Weights of a small GPT-style language model, trained from scratch on English Wikipedia.
Architecture: LayerNorm before each block, learned positions, biases, tied embeddings.
MLP neurons of a small language model. Each row is named by its layer, matrix (up: input weights) and neuron, and shows model dimensions 240-335. Each number is 128 + 24 x the weight over its row's rms, rounded and kept within 0 to 255. Numbers have three digits each.
Before each neuron's rows, "fires on" lists the tokens most often at its 100 highest values on Wikipedia text that the model never trained on. A number after a token or word is its count.

fires on: " 0" 36, " used" 11, " U" 9, "ud" 5
L6.up145:158147155147111119139182080085127140078173068115141103146132116127172119123088118094098110127132135187147180120140101126085085132112162120105123134088127106082119117132151101115147147136120163139102143090123126174159109118135155107104139092098115144127166103177186148098135122107094134152

fires on: " (" 72, " \"" 15, " Re" 4
L6.up1578:116113081145127158146139099111109130120119152134141130110165092113136146137147117137146134139131083111135150104158166116108143135152141106152139132113130083122109102141155099151050097156122129133130128092156113109137127085149098133156094138149175148143117140097081123124152139152128125143

fires on: " |" 61
L10.up589:110090158163142184127140118141145140109158090116118119117144135107115106118101133162102192120168092148125142190095194115140126127139099144139097103117113117140159120107111129122131108133144097168123117156124111122154140111145098141117181124152154120127102160098092127161154101118090136138

fires on: "\n" 27, "." 24, " |" 10, ")." 7, " in" 7
L10.up268:129152111098152137139118131164122173133135120141139116101151096124156143105120095150107135116166086135178094096095123055123118135084102096102141127141110125090129153110111130118113183118105113116140155143139142101134134161137113112128077115144112153104101167101147083150134132142106128174

fires on: " the" 47, " same" 7, " a" 4
L10.up1225:115164130143100105148140102162106128141122131098141132112159151113112141057147154152148141118088122136129129135136120134139084176115126124109164107146142132180089152130149160143134101161127075121109102123133116153125131132116100080103107164115115112112138151152151153127116093128161118100

fires on: " |" 61
L6.up27:134108129140092147123090095118096115188099124112155085107113166128133141134111136138116148185162109161155142110130137167108153149123123168160114140148141124179107133153194163169105126153116136149147113114148161135107115121125089126141100140140125112128115130091089136093130074123143144159

fires on: " p" 27, " Black" 11, " for" 6, " US" 6, "q" 4, " started" 4
L6.up1279:139116162159111099156116111151115110186178151088120128125129104121119105136090141090079096117121135132139146171156113088109141169145145104131135099125109155132100118119132140159117126117162155139172130141103158091108142093091142164157127124150102094139158158166142102147117151182115106162

fires on: " of" 26, " in" 12, " South" 9, " Western" 4, " United" 4, " |" 4
L10.up1857:104124111112139143141120124141120127099145146126130081102167125098134095108135101105131111118154134173141133142115142085137101145142125172128149155116129120124145086081127148103129158176123134099155125112167132165109137111115129113096098109150111163121130153145106091136168143168113127159

fires on: " the" 35, " a" 8, " un" 6, " |" 6, " 2" 5
L10.up1205:128149125110172153122147133147102153131125151115116136112133142138139126133114144129160106109093130103126082112153136120152134120152157120145128125119129132159117167172150103108124120188106088114104083127121078153187088111106124151190162127125147137136135116138132126153138119127160126100

fires on: " |" 43, "\n " 8, "\n" 5, " 8." 4
L6.up499:130153130134140098164163129127077127151110109166078119122145106120120102136129135136114116102128147128141149124097163163112133110168142140127101109107125115113110153126142127143106152148133161115125134127082111125156144156144132150105172098144115128103102079168134115134138168131124139129

fires on: " M" 56, " L" 14, " l" 9, " will" 4, " would" 4
L10.up1591:129086115164140114114119153096142151168129148166122198086130107146083140156078128170102134104096161150123128168184148142143151172129124123159090083126148109143158141112102160149108088120155170109108154149129149154136159092086140131091138152115148142126123095130120137130100116123166068120

fires on: "st" 21, "d" 13, "m" 6, "l" 5, "s" 4, "b" 4
L6.up472:080111127115131124099133132143116125095126119106125127114126110113121147108137174100126120116133137127154126164168138103142128131121151137144134136074118129110125159154138090105141120138203097140121090085137163136154176111136113119109134121133102116139152156115167107103136062135172100129

fires on: " =" 18, " the" 16, " all" 12, " |" 6, " All" 6, "All" 4
L10.up103:096156106153126099117098170153116141137142136112146071126132156128110107111126129126124121141174113093135123074168087111131133151113123084144115155094158135151093126123100127125138121135107125192072116147171138139129113123126139088095101119174107147094155127146127123116099144113130109136

fires on: " (" 32, " \"" 18, "-" 18, " a" 7, " in" 6
L10.up1299:070086105140121142150094121157140130125148120143133124133128116131121165170142135150152115127109145097131131121141171155088116130131116149126085118158119119162160119147175105135143096139140146125137112128107133188119157144111131135086149145102103164183152130128105136133138145148138165173

fires on: " to" 44, " well" 4, " \"" 4
L6.up686:114122125173117141144146123140155119138189139163129122164158106121110136142127110151156138133121139122123115109136131087100125100149141151103161134177130109102128096171153122145147147106165147100105112138112133124103099153164108122134110137134130116125112173147107124096136151141067140173

fires on: " T" 38, " t" 10, " (T" 8, " which" 5, " \"T" 5, " mist" 4
L10.up1859:135136126142170073137173151140122109156146144139107142133094126084146138112132149123129101122099164140114130136136101120084094144135143117142147106131118120148101136133123120104122136147107108123121066108153117142099092163154095117118131103097133103107092157146114142146103098087142146131

fires on: " |" 44, "|" 7
L6.up1674:087140123130117059164118087114119163136132109108145103108145129063094118149142136134103115135110169136129132100131112184128145085152086137192114098112145163103153111092128127135136117134158138110162122118158114095127161123130106154120127146132121133132088146156163158142082160132090127095

fires on: " |" 47, " as" 21
L6.up1427:099154098147091150146141128105170102191156151099053143130111141120153104148126162125159166152183153136115126085153173093108153128150131137131102095142106143128118135094137126186089107106122138149117142104110164103103130075129121140145142102097130099139120115117141128135120111166144094134

fires on: " |" 57, " 8" 4
L10.up72:113130103152143189138130081128125116135123162147076166154176159142141088128098171150159106195143104104147118107134124130103141139143140107137113137109152149101120099091117119142129153157107126116173120129116139131129175176128167082155127138099124137121149118159096154135137116126130115088

fires on: " who" 27, " |" 13, " +" 9, " for" 6, "v" 4, " 17" 4
L6.up1765:135136138161086170133132116145146141158109131116098152138106120125161107128115161085144098124171146173151124096126126108139128105141119160113134110140148112189110146118120100118109133109125128131106112102086160136114119099115084155094119118114092147081148134177128127126176126145071148118

fires on: "===" 41, "==" 34, " ==" 6, " ===" 5
L10.up419:139122145137134137091109136103127118116144111146143086116125118130162115151163171142124165104162115107152087142098139136127110118164129126108133141130065140144138129099128095148131148131189144121159112113130124134104100148117122129134095107110129111143117132125092124125077137115146107110

fires on: " |" 66, " 9;" 4
L6.up292:119123144132100144157131150118136122162118143131133125114127137102142154161135123115185091113123110154051140082113106142118159147129120132127153106098138126144107102146115090142137115117174198143131106152132095153124145093099141104123142139111076101102136115139128099164091114141150110113

fires on: " has" 41, " have" 17, " had" 16, " having" 7, " also" 5, " not" 4
L10.up1354:144122094125148094169144148118145127108125130148120138118137140137123131146135103149167138088120131093155131114153101080126138130112124131120110139134132133151135117142146088177166134122196165122134105143101137122118089106122175140152112125097165120091143165151091104092119126144102127147

fires on: " |" 57, "\n" 12, "ar" 6
L10.up2011:113117138146121113119069113117137113127152123149155182115153127127124118100143071147153123143108082113116107139133136141173107134149117162117139124144141095169149142131112168101107140125120141146155133092179125123114159141174143150118145129135161135118119080134128169131133068151135138147

fires on: " was" 22, " is" 14, " came" 4, " on" 4, "-" 4, " ended" 4
L6.up1837:091172152127143125097103089157099113145147135170095137103119123156125124153126092098138149135103147138157112114136106158113157154144122122148106124115159109155146144100084139152106090100114135130155137114106122156113106132116125124125122153151143103075125091121136191137118150117095134132

fires on: " R" 35, " D" 18, "ic" 8, " W" 6, " T" 5, "ac" 4
L10.up849:107140153156126127159165159111140146158123135141140100111140083113183139123096128126164165157104096136100114114108104125081148132144121138113143140091093096149127176081110117130122152078124122106097103107138171112138071135127123158138106114126145126140137112117144126160116133166106168099

fires on: " |" 59, " 8" 5, " 0" 4
L6.up626:154150139098115128146140141129094150144148100127115140126153124081139152129104161160149135125166161122146159180078109146128178134135130132154109160090107137142079119138121131112123154132106079144135159152147155123105096116132105168156076166151113153109109105091170120067175108122163160117

fires on: " de" 27, " re" 11, " De" 10, "r" 6, " del" 6, "l" 6
L6.up2000:163124156152161107132118129105130123139123116126123161135122120132151127144147114141117122145162142127119118113138143122146149148129134123134197086108191100107179135115139141121124114128136167117151122099108106163183143086130130131109146171145172154114104128091140172175127123125173115156

fires on: " Al" 21, " 1" 13, "at" 10, " Mad" 5, "Al" 4
L10.up665:145149109136127124171128150116100139135151159138122072122143091158149138112092100140166081122143102152131094149106101126135101148080148100141125137119121132124115130125104073148120161150171143107106110108138150126151090124150168093090126094119101199130126125128132117149147121132115144116

fires on: " |" 55, "|" 12, "-" 4
L6.up904:117141091129152120154141143141130097110184126141135109118113112117174089141155114121134188150169128131136138119154130152102162158116107177142145138162104059112151126112076103084126161113121172156098111160118129141167158152129122127160133140151181115102141157154113103115161118112093100104

fires on: " |" 32, " *" 14, "2" 9, " District" 6
L10.up1532:153138100178060121137152103163106096118114126127110099108128136094120117120145121111133126143118106064143123132164144120120118131124131159135170107142131147138122134132118098132135095078149153150152124106139138119108160117097133115149149101101144163140147171127125158163122100100122105135

fires on: " The" 45, " Un" 5
L10.up216:148096104153086104118127141137109143122174126166073103135151134130144117123075156121090104115140155141111135122117126101135144158162131112166154139118165136134116159111195132052123146132101149118116123129161138108113117114107157149127105129096135121096131118168112100082168083107124111115

fires on: " |" 66, "\"" 5
L6.up1437:104097139096183144069150132124104115141189121151118097137111125112149116130120151142126115123120170140143148116177100139106171141131105193115132107159095092144079158145092106119148142117160132130158115172108119128161082125123130131150151125133150117117067107171127096080139110174177156140

fires on: " |" 48, " movie" 8, " Republican" 5
L6.up695:102116139085157082106128119104118117137119138100145131107111142122125152163126120141147102182161159133105112115134102132078154153127099142114095141153151116103137123140088130160151139121117153134107138163160150113146112114133126112122108110147130151080125111116131098145162129200155103133

fires on: "-" 76, " (" 21
L10.up565:096105109113134116116130099105116099103135161181128131154141128151185161139142115159122077139080146130137086109129160136150121092116121115184093120105130097120143112116163078136120128141136128131119130119117128125160107113103142130143103143109119133157178130138118149151124174141154120129

fires on: " The" 33, " (T" 10, " \"T" 10, "T" 8, " (t" 6, " (The" 5
L10.up1674:128108119191126098123146103127087116149106139127115088170122157163149154129132082111134109097149169129149154138127097171134104187112152135096145129097160150120151148116080160100159122142099156120111143124143109121107099164157122150091167075155129106093125178204127121120133097137094142138

fires on: " |" 47, " and" 11, " well" 9
L10.up964:142118118148137187146145139131152120139104113141142142087122115114123148136068118102101146124134164126136164130136140131146150160096088101122125128131123152115121087073124152132110131121144108137139079146153138141135136118130123101143140154171168104149100144126086128123170091143148102106

fires on: " The" 19, " His" 9, " There" 7, " In" 7, " where" 6, " name" 5
L6.up1524:124162066130136154145164169116103136129106151108104142112148124108154116152149161102114091126121137144139128132139135129153164140141140103178107105132114082104138121125101160142160137117117155145154141134107099100146115094144111145193148129133124119121168138130138162174149126148107143111

fires on: " and" 43, "s," 5, " sets" 4
L6.up905:108126093098124082115134132115143121128115155149130095117105154103143130069149104148125192146103157131147154134157101125095149121104141117143103136132129142096130118136133134125117082105114141112139106095112137151119118125171131116085148092131106128132153081098134157065136129125089150157

fires on: " and" 51, " |" 7, " that" 5, "\n" 4, " while" 4
L6.up596:127117151123132122115087103120089089091141132145128101113133120135158154109129127104123146123145113144143127134090133169108170139149101115112081109123118098129132162114138118100138146159125136156152137191131152116094096132155115162083101101146131140165115147130096119096127062141129171126

fires on: " |" 41, " ==" 13, ";" 10, "\n" 10, "\n " 6, "==" 6
L6.up668:118072188142118098156134171142138159148132135162133116155140142095177092143093121120156122146177113093122157081130107153093130103121129112126083146110120080123155141129097137129129140120155146153170113155173139095115108099125129105071138128107082134098148130138123158122105112132164174152

fires on: "\n" 89, " to" 5
L10.up1518:131153160119120139180131164110122141120121142123141137127093130122145137112107118170148142113154157133130121143165138097092097087191098118124143175146137096140176152151121171126099129126128114157113139122095117137123059105178100165182152143122117103100129153134092143078122113110131112150

fires on: "78" 19, " no" 13, " 9" 10, " not" 9, " PF" 6
L6.up378:096172108132171130159133158142067184074120141151112129135122023066090137138125121177160144124138115122115153128099123131136132132132179098139169128165078144138104108116138074148127128160129096116127095126095139092118141093123120166128130151096145109092118120144134135116155130107123072166

fires on: " an" 32, " more" 25, " most" 5, " Cal" 4, "yp" 4
L6.up1849:109162111135116137152107111149127117144133173129147117100132126166171150172140143080110107135109132118138162182127075109084176151172161114183112155142141112115142123112138149107111107096098105158099140128116120147107097103130117137131107105151117102177144192141184132179122133103138095121

fires on: "\n" 61, " She" 8
L6.up394:112098130128147157150144127125119132147115135112104120134139120149126135117101154157171160091134115088122132112160120139130124142154143153119127125093174112101161124099117117135106108112136168138130108099100167101143128070115125093125174168145157137138137148133158137081132098138116105115

fires on: "\n" 65
L6.up5:107138119116116145104134116093106157105171119213138126088121179127110103135122118119111144103139134114143148113167102152154124106164115112085121121055098110133146159127130168133147105111141112098164157135117178111105131148118175114100133145133097150170126096131104135090105106145129121102

fires on: " |" 52, "|" 14, " 6" 7, " 4" 4
L10.up1460:124150133149156136160101161128128084086128131097153108115088144112192113150118104110106101156155136138078148089153157114145121127138117145163109176115106101104119106124121151097117130117120147124107124110125163172119146095169140131118146122162152109117125157154159135133138101160130115110

fires on: " |" 72, " and" 10, "\n" 4
L10.up1266:135099118148112156102130156146119144125132153107127094121119099100146112131162159094181106109134120147092118104157123115114151147116090134155105164169134123128185112121093113112116131112175139109168151132183132121148123115145148139093134098096109110148137065098080120162127064112135101163

fires on: " the" 35, " in" 12, " on" 10, " of" 8, "\n" 4
L10.up1320:099117142127159129121196130106102155122122169087111090144135158161200166140142136128141135169166130124135146122122129083137172137078116157174125127133124122165136120110140141121170130147099139097147123174117165104104118101166132103159146111092118146117108127111146108093124113162140131117

fires on: "r" 35, " for" 25, "for" 5, " For" 5
L6.up1994:141160130153121181067108141096141128070117140164084127096102138111148069124156138132092103109122106134172120116115167141132116135109104134103128148161139151135127125138114145115093154072159133126105126101135154107103141120155115077141138128143151156168165131136122120142098161167131155134

fires on: " Un" 21, " un" 12, " “" 10, " National" 10
L10.up211:148116134145146165145104141106126134122116116125074088127130139139125110120101144158137108118131120124116118117126162110096145127160095135134138111094122155100139095126183116134115141108112121128133152126089142135139083095080171104100137109118145155151088161176127108116164112123113157104

fires on: " |" 48, " the" 6, " August" 4
L10.up1926:127127102138112163103152076125111140140169137072130143112110161150113129135120117130139140134111131143137125126115135121111150176131121091165090113136137159140122091139114174164082123138109154134140148126128119140151136199129160100143119136126134171146146164139118123121108095168163162123

fires on: " with" 31, " as" 12, " by" 11, " the" 9
L6.up1131:120130138138114118142160136166101174143113132115158097177164127142082145106095167133106144104111097131139116109178185087139157146133117120140166151130140115172097121125141138119169130124133089107134111105098146096156128161138151089163158130121135143132149145137137077123152124149152127102

fires on: " which" 51, " and" 10, ";" 6, " he" 5
L6.up1677:118120109133104119142132141140079114083157153122104174156125114139100175128098104140100161133165119143112132115148106108070147157172088153124118113101125128168165116127108122086116119142127146115148126127144166097109150078111098139118195139137126155136142121096112154134121095095195089154

fires on: " E" 52, " F" 9, " ever" 6, " A" 4
L10.up1880:107130194112118113105122133160104165104147087140143109150094167126148125165143091148185132119153125147123118135100106136135134129120101142168135140122145138150117108137118121097160103137113125148115116125108146154136153145073169129163122164122140096153113130125111108122136124125103099126

fires on: "\n" 84, " |" 10
L6.up1772:127154110125119145144174166089086126136181176154096114114144148105137139136111127130106123095129114146096104122126107134107129132177137167153092137130158124071147108121129145119129136115101152167121101180115152134115175076140128144141137061145102089104125135142116113130116127120164135138

fires on: " in" 40, " to" 10, "or" 5
L10.up592:133115147163098120148161134167129117114153170129114105146138088150144111111155138132143111128103182106124109132120134093131156164130157088145129079091137094118070139093136090130100166122132157109117138137129156102097163164127115102141138150141186139097125153140128114121136124134115131175

fires on: " |" 49, " to" 12, " –" 5, " is" 5, "oin" 4
L6.up633:117117092113106144152136153131150117152118117152099138114144141083101151113079117129147124128137127135094161105147120137173086114167128131171135099113119140138098087176073085124131156097154141110110132168117091172139144129150133118134130109096145167173102071138093141149147155155158156147

fires on: "el" 19, "L" 19, "l" 6, "-L" 6
L6.up398:151126109124111146146147113117164109130129124062120128143141117121138144081081128182121158135154148167130078161113139068149143142143153129116079100101164153114113146119128124165141126099140176144140096124141119076113122119155141161108127119144120109128120121154162108095103170118127110100

fires on: "-" 17, "\"" 15, "==" 12, "===" 6, "-E" 5
L6.up1291:153119136126123169094116111117125154113181135163182144134077168107111114142116110124123137141113135139230108115124113138123130101095152130107117131132074089139156175102155154135148088143168153141138117147167133112100106096122140120126125167120130149146152134170118133098107128118165135096

fires on: " |" 79
L6.up757:146152140100150137133129116135123113114133060068115151139146147131117126151154114131124157135104135116147155138165139170173175109099144123101122117101117131140091095140115132106109159094148106142159128147096186122102119097134090122155127135128137118143114109156134112168175112143094160150

fires on: " was" 17, "|" 11, " as" 10, " is" 9, " in" 6, " Date" 4
L10.up635:109180172141140116106122072123116139105133121128120092118131091112074127112146119129137119091095129140144139146144151120095134150202136133111121088138135109137164149123150128087080142145112116117147093155153147163067145157161129128136100107102147131113162130088075156144177144099125177165

fires on: " well" 20, " in" 12, " of" 12, " =" 10, " and" 4
L10.up1271:105141095130139081111134163134141122120136177167104131111106126113148142118127107123137143149158139088143146080130114139136118126132147080154149109125131135112152078101126082102122089115144129122124084130134120108134102098152142105085124147133100141112143121143110130137181155100143159158

fires on: " |" 70, "ver" 6, " and" 4
L6.up1087:156088120176095121112166108111142153149175132113115087120156123123134123084120130127170138114093138157087124121133094157145119152119116143170137136136161143144149110140116137152153148126189111149120132106145130116164117131162105117091162158128149105101133092148123140113123172139119107121

fires on: " |" 37, "|" 12, " 0" 4
L10.up943:137133123143107140134127137148143118113127117157107090161176139121153135119103138152126074160153113085128153134109130115141116134113111138145129113133132158151171134115157147152091145129161133164149161103117159129097101102068114096107125129114106149144125161107134142094120121168116126103

fires on: " \"" 35, "-" 14, "–19" 7, "|" 7, " |" 6
L10.up1486:106171131144136112122160118177106134132116150148150162102149070101175143097109146178153111130122157144081099132115100116131095135146133114129106167155127124125115115159162101171101139109156128119112135079098163132129126140152116128185143123080083122155136114151120179133100138144090149174

fires on: "\n" 47, " was" 11, " were" 6, " also" 4, " which" 4, " |" 4
L10.up762:103073141101159157143106113085118122124155140174108133134155146103130171142101141133118125148103090126111108094115114136155089110169123129126073131129153093151157152109128118122125158146183134116169138130119135149102170133114123052121133075110129133134124112141107129098155094136161111091

fires on: " D" 46, " G" 13, " B" 11, " L" 8, " W" 8, " S" 7
L10.up71:095126122129081113161136094123096168139163162138157089142113094147163149099156116144131154145112139093130127112109146092153132157108165120174103144106135097098085160114107118126126129089135134118087133173151150138149090114133119145126130143125135119138150147172148107164128112124140116126

fires on: " of" 14, " to" 12, " can" 8, " had" 7, " for" 7, " are" 6
L10.up1568:111165098127124133113172134126118108157156148120091135106103154170136131117121164156195162146123132164095131133129132103128136134078105124100133121139093127103101134118149147127092119162125126095115092105156178091148142131112212118118123137140126107099137147130118163118138141152165134139

fires on: "\n" 39, " |" 35, " the" 5
L10.up965:114090142126118109131127090097132148098169162180135146135125124113113140101126132135131171119133098144117150181124128132123154142147121074142110123166163097114162136135163136127145128105152118115148175130133127148141111176156188162167166120097098093133135157097131096102127097096139127111

fires on: " |" 56, " +" 10, "2" 8, "58" 4, " (196" 4
L10.up697:111169137070127121173170104174136143142130150132125114097119093071100141128082109134174122121140146144135133140145136110129131105114137142138165142136139152127149115173053111111111135091115106140121135101077115120075093132104140108163144086138098113111108174076119173134109091146098111151

fires on: " not" 13, " had" 11, " was" 11, " have" 6, " written" 5, " a" 5
L6.up50:183116110111137107152167099123157153141116117144106136098133120129128165153125119149132129099099104139109172106119140101128136152142129139131177137119106121136125164110147130148113095131160123155142152130148101172137138142123141094158118106157157089054152109161130100164117107108089090132

fires on: " f" 34, "\n" 25, " m" 15, " F" 13, "=" 5
L6.up755:113113135168119091125095146153113151152175201097157133154141184090164114151080135147123146112147103088110144131142110143105112141134138132180121117103131122118168169150109128128123145108162149070169115140145155125101122118134131148117142159107151152142111137145127158114143147135110119070

fires on: " |" 47, "\n" 15, "|" 15
L6.up664:096121144126155158195143183121102100111142122114119184125099142125185155144104131102110113110179103093105117107174112126145101142151114167180092160119137132148124123186097082120131139095133147133122093109132148092089154097125143140153123134120141119138142148137108113100106120148135115119

fires on: " |" 94
L6.up1241:101130158107130155151125122123128149116108102119105131119156155083111119131112084160128106134096133136119162138142096115084116156148139140121081119099151148087134145175099137141134133151131113112108118138176101104152149140135119151126140131137127138088107091183153097159125176103086144058

fires on: "M" 36, "m" 14, " M" 6
L6.up677:124144119122096149151129160120106121107100135145132169119148153088067140137136091140079173128154128150155116153113129098134110134115119137097146108093101094136121158145092081154150124152138144143154145139130100083172116166156135095189101143142137109125131117132132170124122106169133123102

fires on: " by" 25, " to" 23, " from" 14, " Loss" 8, "\n" 8, " with" 7
L6.up1814:107134110095131125145119128103118122100146153141099142152108134092178152128134147110145113138145090130125087119141177136104150113158108147121110151141138131121142127114085093134154131115139098181164110119162172175149149137124115110117100131073095110134173146132117110127113116140110151125

fires on: " also" 18, " +" 17, " |" 11, "2" 6, " been" 6, "|" 6
L10.up1169:125189102134113142125114086117160116120112114104128125111136106103124114096110120118131122157088126148079112156122110092122145132129170155123175139109137059146128127154101096133171123090116095127153165106152133118111163131137176137137109135144170114136118108112123138150140075127062091147

fires on: " and" 22, "He" 10, ";" 7, "," 7, " the" 7, " He" 6
L10.up1478:119114105113143114128125149146178117123099120094164145111145140127106113131186117140113094133108060130128126135105105133141122101185163105134174115137163138133104120128119097131161151114143124188159113126165115087111147115106135157079128141089136170168126170099147147160124147148088157141

fires on: " to" 29, " of" 12, " and" 10, " the" 7, " |" 6, " at" 4
L10.up1988:145124136137108140143141135139152169083138110100087104152145114099134107093097134082114185140084093098099107126133088099159086140095129123127129145113132108105131096158169082109104115153112164137128106129132091150112137111118154128104117126169105099109139169120098158099109093165142138111

fires on: " |" 35, " those" 10, " or" 8, " 0" 7, "al" 5
L10.up1910:096118070158084122096122131109139124157120162106113144124124152120119106093080124134128134138192143117129120098125088101117159143104139120129147142123126085129106109101133124100140119125148107149120105105148103175165148052138135153118120120125111108134173112148146139131167097107149129090

fires on: " of" 22, "|" 19, "2" 7, " |" 7, " and" 6, " In" 6
L10.up958:172124149132126110117102144151111146161096162119122091099096133120162127163140164063094143157134115124106077143132115125154116098110089121168101078127117136117121099121118149129124154135086175103136153103118132183109150078118109101150093169141123120097080144097096169117122141129093142125

fires on: " to" 50, "\n" 19
L6.up1646:106108149101104127105158087136150184108135119182102129133135153142099107097122152175118135111161135126120131175148083103153137099146091104119091112108097168162151149116152109126147112161113120127174128137161121114148110152115094145131143158150077131130117137109130130129130115060141116122

fires on: "\n" 97
L10.up1118:113147148093173172129097101087111124097122143113131186104147178116115120126135113143099120109131088123121142153147112085148120115176115136135108125098166098146111133150093135145147127101119133148110090165128174115127106131121151116131098185141142105134138166122110141140118072142104112190

fires on: "|" 42, " it" 10, "-" 5, " she" 4, " he" 4
L10.up1604:152097181155141141118149098149212143118130145104116138125123135081097139098122137118111082137102108106085114111098083140138131151128154119118125079105142111111149137095161161145180125080120120104150114112148140119116120114108135150164168116121104153140132148102128141137138072151151145130

fires on: " M" 51, " S" 36, " able" 7
L10.up1754:112125137140150105152104146140107118136150124154116123122117135127103114128122098129134171088109119105124109166150079115143129095134105105108132130128133096184125131121125117145069122129153159168084157122124133157161098131084127090171128105112147148158124135161093145109116094131120113134

fires on: " |" 49, ":" 4
L6.up2036:070121149121158143095143096126146141098132132116146135143102090115111092113136134142131142140124135144165139144144129088071104152091148146122083138108129134134105146113115120118154125121112084106106126128123143074157141100124106132159147134137144126102088148169108128127161121094154107172

fires on: " |" 51, " of" 17, " to" 14, " for" 5
L6.up1496:132152119148104139117166127128139094119155093137052104130141140067131149162118177143144110107141108126109111146132137153164082095170125098125119120151140114142144134118116155132123109086127107167098108149133117171150137122085111163152154095143141133115124145108095132171159168117085112092

fires on: " |" 27, " 3" 9, "|" 6, " 1" 5, " 2" 5, " SD" 5
L6.up1831:063136147144108118139129108129115135126155135165136079141124133094148152162123133117162090169178126159142139093126160144155146123088117159119172119134097112128115123128115108142133111191106087124160194127119170164147115170109128128088116130104092128132105078151104157149167113136156127183

fires on: " to" 42, " by" 21, " over" 11, " through" 4, " –" 4
L6.up1384:053157112139144142133142144111134121106136163102140155136124144113123116118150107123146117161107118110122135110145167133112083101109138106110162103125087121133120110139098110099154137115113148126083154129128142141095101127127090130090150147109150148151167130162160182182137153160147163143

fires on: " of" 28, " in" 10, " were" 5, " the" 5, " for" 4, " after" 4
L6.up229:116171121163152168150131109158082114088182164137143115131138134084149132119110134118130099168112110159119142146073146142111135131117102144095146090138163123143132152136129177145100113147086122094125101111136124125127145090140115140127123129159113134118184150154118100109097161127146092125

fires on: "\n" 33, "-" 19, " |" 7, "|" 5
L6.up1530:113119142129159160114120113112139135112158138135150081121136140116130140126147132142146117132124095146100127100101155124112151123175133147096101119140123100163105154098119139145092137127096075112158101154119116147134140142124133174119106140110064147124105150107104127148137127096141132095

fires on: " the" 49, " is" 7
L10.up1189:109102124145135124103099141155167137184131130094130102155157135101108120143092167127083114095100171125133174147118112126122087157100130090125186102112159145157119143154139100104132134103142147127137109166124115097146123113147142177128123119115148136122113128120143123117098121108095162067

fires on: "\n" 22, " of" 18, "2" 7, " 4:" 6, "|" 5, "58" 4
L10.up484:123137076172123142130092076135149160139080152120140130108095129143115151085114115115153139064148155113145149117122135123119115144130094179118173152155107093115108133131105166099137118091097120140108102136122138123119095093142166144169088169155184102147140177078129154134146101151111088168

fires on: " of" 21, " the" 21, " for" 8, " to" 4
L10.up1438:129148126149130103124126139128182134134123130147124127137145106150139123088118146119074108140124191104142108170091145105133092110136176125183123166134112093152051116108118136101107152107122159108166082159083172150124155119145134116098160126155100169094128119131131132131106162146091172132

fires on: " for" 20, " and" 18, " also" 9, " at" 5, " was" 4, " as" 4
L10.up1874:165129102125098103118158143110122131131136102111117113096122093099096141148174157128165107105087096122178188124111128132167127165114098131130150118132134069167121123113184141159132147141153128146128103112095121084165138097104154129116160118156131120125104128102079120134111130159079088124

fires on: "\n" 33, " and" 14, "\n " 9, " for" 9, " election" 5
L6.up1283:135086127135135142135153139141161143129133082120095151144124090132168106138119118118125080114168148083155141123164097148132129135153137132121131098090085075144117114132115154144107140149157136136121099146159088151159112111080158129098094105136122150143177177124117175144116109131107093164